{
  "n_layer": 13,
  "d_model": 320,
  "n_head": 8,
  "n_kv_head": 8,
  "head_dim": 64,
  "d_mlp": 1280,
  "vocab_size": 2048,
  "activation": "gelu",
  "norm": "layernorm",
  "norm_place": "pre",
  "norm_eps": 1e-06,
  "positions": "rope",
  "rope_base": 10000.0,
  "rope_fraction": 0.25,
  "qk_norm": false,
  "attn_scale": 0.125,
  "bias": "all",
  "tie_embeddings": false,
  "parallel_block": true,
  "init": "normal",
  "init_std_qkv": 0.0295,
  "init_std_o": 0.0295,
  "init_std_up": 0.0295,
  "init_std_down": 0.0295,
  "optimizer": "muon_variant",
  "lr": 0.012,
  "beta1": 0.9,
  "weight_decay": 0.031,
  "lr_head": 0.00481,
  "grad_clip": 1.0,
  "warmup_steps": 200,
  "schedule": "wsd",
  "decay_fraction": 0.676,
  "decay_shape": "linear",
  "final_lr_fraction": 0.0,
  "batch_tokens": [65536, 131072, 262144, 524288],
  "seq_len": 256,
  "doc_mask": false,
  "train_tokens": 584000000,
  "steps": 2383,
  "dataset": "wikipedia_en"
}
MLP neurons of a small language model. Each row is named by its layer, matrix (up: input weights) and neuron, and shows model dimensions 128-223. Each number is 128 + 32 x the weight over its row's rms, rounded and kept within 0 to 255.
Before each neuron's rows, "fires on" lists the tokens most often at its 100 highest values on Wikipedia text that the model never trained on; "fires after" lists the tokens most often just before its 100 highest values on Wikipedia text that the model never trained on. A number after a token or word is its count.

fires on: "ican" 23, "ign" 13, "." 10, "ap" 9, "ent" 6, "l" 6
fires after: "ubl" 23, "a" 13, "l" 9, "L" 7, "ch" 6, "iam" 5
L4.up1247 [123  83 106 129  94 148  97  77 110 118 107 149  83  97 123 165 195 106 149 189 120 129 180  99 116  55 112  81 188 140  87 148  93 101  52  93 117 156 181 121 130 115  78 110  68 162 119 167 165  84 127 137 117 102 101  77 115 158  89 140 205 126 156 141  98 119 163 159 167 131 194 148 187 136 139 128 158 169  96 124 147 105 128 182 159 134  98 115 150 100 126 118 114 229 142 171]

fires on: "." 19, "rib" 11, "3" 9, "od" 8, "2" 8
fires after: " M" 26, "." 19, " dist" 6, " L" 5, " m" 5
L6.up124 [ 73 160  61 200 126 170 127  72  96 124 139 101  83 137 133 179 146 173 161 140 104 141 153 170  96 165 128 129 126 144 146 199 176 111 144 101 140 206 104 139  83 113 134 129 149 156 112 114 141 128 157 138 134  92  86 136  74 112 151  97 173  95 121 147 161 101 178 103 139 113 146 112 136 152  90 107 154 174 125  99 118 120 119  70 129  59 115 172 106  98 140 165 133 163 149  95]

fires on: "ect" 17, "ish" 16, "ian" 13, "e" 10, "ic" 9, "an" 8
fires after: "it" 20, "ad" 16, "r" 6, "ines" 6, " Sw" 5
L4.up559 [159  94 152 118 148  92 103 102 167 109 157 168 138 126 134 216 154  79 152  89 174 117  92 122  96 135  60 100 214 168 149 144  79 132 146 145  86 113  65 120 146 134 112 120 107 146 143  86 173 106 151 170 167 179 198 136 135 118  93 177  74 143 101 121 128 145 173  77 120 168 170 152 123 100 152 159 108 130 156 127 152  76  96 118 164 183 105 124 201 117 110 171 126 132 175 205]

fires on: "th" 14, "v" 13, "ir" 11, "l" 11, " rem" 10, "av" 5
fires after: "h" 24, " mon" 9, "in" 8, "el" 6, "il" 4
L4.up467 [136 123 108 134 168 131 146  98 150 122 125 150 145 132 152 195 146  87 117 129 140 134 144 142 136  63 135 111 130 125 119 115 140  88 147  89 127  38  78  95 173 111 162 136 145 141 103 186  96 156 114 146 106 119 129 109 105 132 158  99  89 161 145 148  70  68 112 125 202  90 127 108 102 116 114  99 131  96 118 111 175  96 120 107 171 104  87 132 108 157 144 178 216 100 140 120]

fires on: "er" 32, "y" 11, "ic" 8, "on" 6, "he" 6, "ing" 5
fires after: " m" 20, "ag" 11, " Sc" 7, "am" 7, "anc" 7, "c" 6
L4.up626 [110  96 110 130 128 170  95 127 183 139  50 130 188 121  80 101 170 107 129 184 133  54 137 130 116 117  84  98  85  92 143 151 162  99 137 164 101 146 122  92 167 121 127 120  86 113  90 211 109 121  83 159 185 194  85 156 162 115 102 131 162 151  76 108 118 172 130 120 147 116 147 138 117 176 135  66 141 136 106 162  80 109  87 126 142 112 156 116 114 125 181 155 146 174 116 144]

fires on: "ell" 16, "ock" 12, "all" 11, "t" 8, "art" 6, "ap" 5
fires after: " h" 15, " H" 12, " L" 10, "r" 6, " S" 6, "w" 5
L6.up973 [ 90 126 150 165 189 191 166 127  66 134 113 136  86 134 150 148 148  97 158  70 174  15 168 161  97 170  95 150  96 127 151 119  67 123 146 123 101 175  51 152 110 111 110 105 100 172 109 112 127 106 125 197 158 132 122 118 178 101 118 120 100  74 124  86  89 122 171 133 151 168 115 113 126  88 170 166 144 127 148 143 125  96 210 102 108  95 218 124  77 126 131  85 151 112 156  90]

fires on: "ro" 22, "qu" 11, "ore" 11, "l" 9, "b" 9, "se" 8
fires after: "p" 13, " sp" 11, "P" 10, " s" 8, " M" 8
L4.up1159 [141  82  87 135  84 128 107  99 108 142 123 182 186 108 111 141 103  84 108  93  74  91 116 103 128 105 142 102 118 167  88 127 139  84 143 207  86 140 114 174 128  72  95 165  78 112 128 133 148 141  80 126 121 108 107 118 157  64 186 117 163 173 119 153 118  67  71 148 149 125 120 174 192 212 131 117 141  64 111 123 146  61 125 233 180  97 135 135 145  96 131 140 181 121 111 143]

fires on: "est" 16, "an" 11, "od" 8, "her" 8, "st" 7, "l" 5
fires after: "w" 14, "c" 10, "h" 9, "r" 9, "wo" 8, "ur" 7
L4.up300 [128 131 120 107 156 113 148 111 154 119 156  99 179  89  96 152 149 123  84 101 150 140  81 117 145  91 117  91 171 137 156 152 155  77  53 122 110 115 111 116 137 179 128  98 128 133 168 192 152 134 116 147 180 106 116 112 170 119 105 136 179  94 174 105 147 172 122 132 168 181 155 108 198 132 123 132  94 101 119 165 115 153  94 124 116 137  92 122 144 152  63  59  90  92  62 137]

fires on: "at" 26, "é" 12, "est" 8, "he" 6, "op" 5, "ay" 4
fires after: " Pl" 23, "l" 21, "r" 7, "anc" 4
L6.up494 [157 130 183 152 115  49 201 128 128 133  94 157 193  86 116 103 117 115 161 197 165 183 163 139  95  88 142 110 147 158 143 111 144 137 125 127 105 121 102 104  83 112  81 180 124 157 118  90 116 121 121 159 172  97 149 155 151 107  72 149 135 128 139  87 149 110  79 100 121 150 113 146 142 158 169 158 111 143 162 184  88 113 164 154 173 141  80 166 158 167 126 102 209 126 187 117]

fires on: "al" 14, "b" 9, "m" 8, "ast" 7, "il" 7, "ber" 6
fires after: "he" 13, "c" 10, " he" 10, "ve" 8, "a" 8, "ra" 6
L4.up237 [135 135 116 154 123 139  96 123 164 115  86 107 150 183 129 162  84 143  93  63 117 166 149  87 151 113 140 162 126  76 149 163 136  51 116  75 141 144 128 168 179 148 107  60 191 154 102 157 175 136  83 166 154 117 111 117 157 161 148 102 137 128 148  72 143 206  97 128 153 128 182 161 115 120 116 131  69 142 105 105  89 127 161 197 125 115 131 129  89 152  88 130 107 142  61 124]

fires on: "all" 18, "v" 17, "est" 15, "id" 8, "l" 7
fires after: " d" 16, " a" 12, " res" 8, " Ch" 8, " f" 6, " ch" 5
L4.up504 [145 126 103 103 153 179  89 108 100 125 188 139 120 115 126 182 153 158  67 134 158 119 164  80 121 202 166 110 161 123 131 148 105 143 130 192 150 116 108  56 155  59  82  82 144 116 207 123 133  81 124  98 139  88 141 135 111 163 139  57 165 107 153 134 117  88  97 138 122 128 139 201 116 136 125 144 147 150 127 152 149 154  98 117 110  87 129 170 120 114 144  80 114 169 174 123]

fires on: "-" 49, "ens" 19, " " 11, "ir" 9, " to" 4
fires after: "\n" 49, " V" 8, "|" 7, " " 4
L4.up197 [118 114 113 135  61 143 156 140 111 125 148 174 145 111 127 117  90 154 154  93 116  96 156 119 178 113 115 140 118 110 100 110  94 104 142 118 112 141 159 154 164 150  93 143 125  86 135  94 118 122 144 165 149  88 141 130 138 158 119 120 139 114 115 124 127 157 207 204 142 108 101 113 111 140 151 154 122 120 177 121 121 172 126 130 182 119 123 171 133 149  69 217  96 203 152  79]

fires on: "ed" 41, "et" 14, "ina" 12, "e" 4, "as" 4
fires after: "over" 19, "ask" 14, "ward" 8, "el" 7, "erv" 5
L4.up1089 [123 122 144 129 163 104  50 105  97 129 124 112 114  86  64 166 127 115 170  62 136 134 105 113  81 133 142  94 134 121 137 173 102 129  65 121 174 102 111 118 113  98 132  96 132 182 127 141 125 125 161 119 129  91 191 139 128 148 180 111 121 146 119 121 105 104 166 150 165 116 163 168 142  51 191 147 176 125 140 107 126 125  73  97 133 203  70 104 126 118 161 192 126 114  41 107]

fires on: "ch" 16, "c" 10, "ater" 9, " Championship" 8, "/" 8, "t" 7
fires after: " an" 18, " a" 16, " W" 7, " w" 7, ":" 5, " st" 4
L4.up547 [132 148 137 185 124 112 169 155 145  80 147 200 102 121  93 160  86  81 140  60 155  83 133 101 143 150 164 125 142 111 150 135  54 168 133 151 137 152 154 111 170  97  75 167 120 149 158 158 118 118 113 108 152  72 154  63  88  62  94  80 167 161 101 149 161 110 160 129  99 140  69 152 130 146 162 123 163 183 106 153 109  86 152 138 163 144 140  99 108 120 146  65 172 105 116 160]

fires on: "ed" 20, "ous" 18, "le" 12, "ur" 12, "om" 9, "ay" 8
fires after: " h" 19, "pl" 9, " G" 9, " Te" 6, " Ro" 6, " M" 6
L4.up1142 [134 132 109  56 176  94  96 131  83  85  83 187 139 137 159 132 147 113 171 134 126 120 149  90 134 146 126 107 157 161 142 133 114 127 124 104 134 136 138 124  81  75 155  96 128  70 145  87 154 172  85 127 170 144 126  93  54 123  83  95 114 119 136 178 174 121 130  88 101 117 131 156 115 101  70  40 155 131 158 122 108 179 128 128 155 121 117 131 139 155 117  94 149 124  89 168]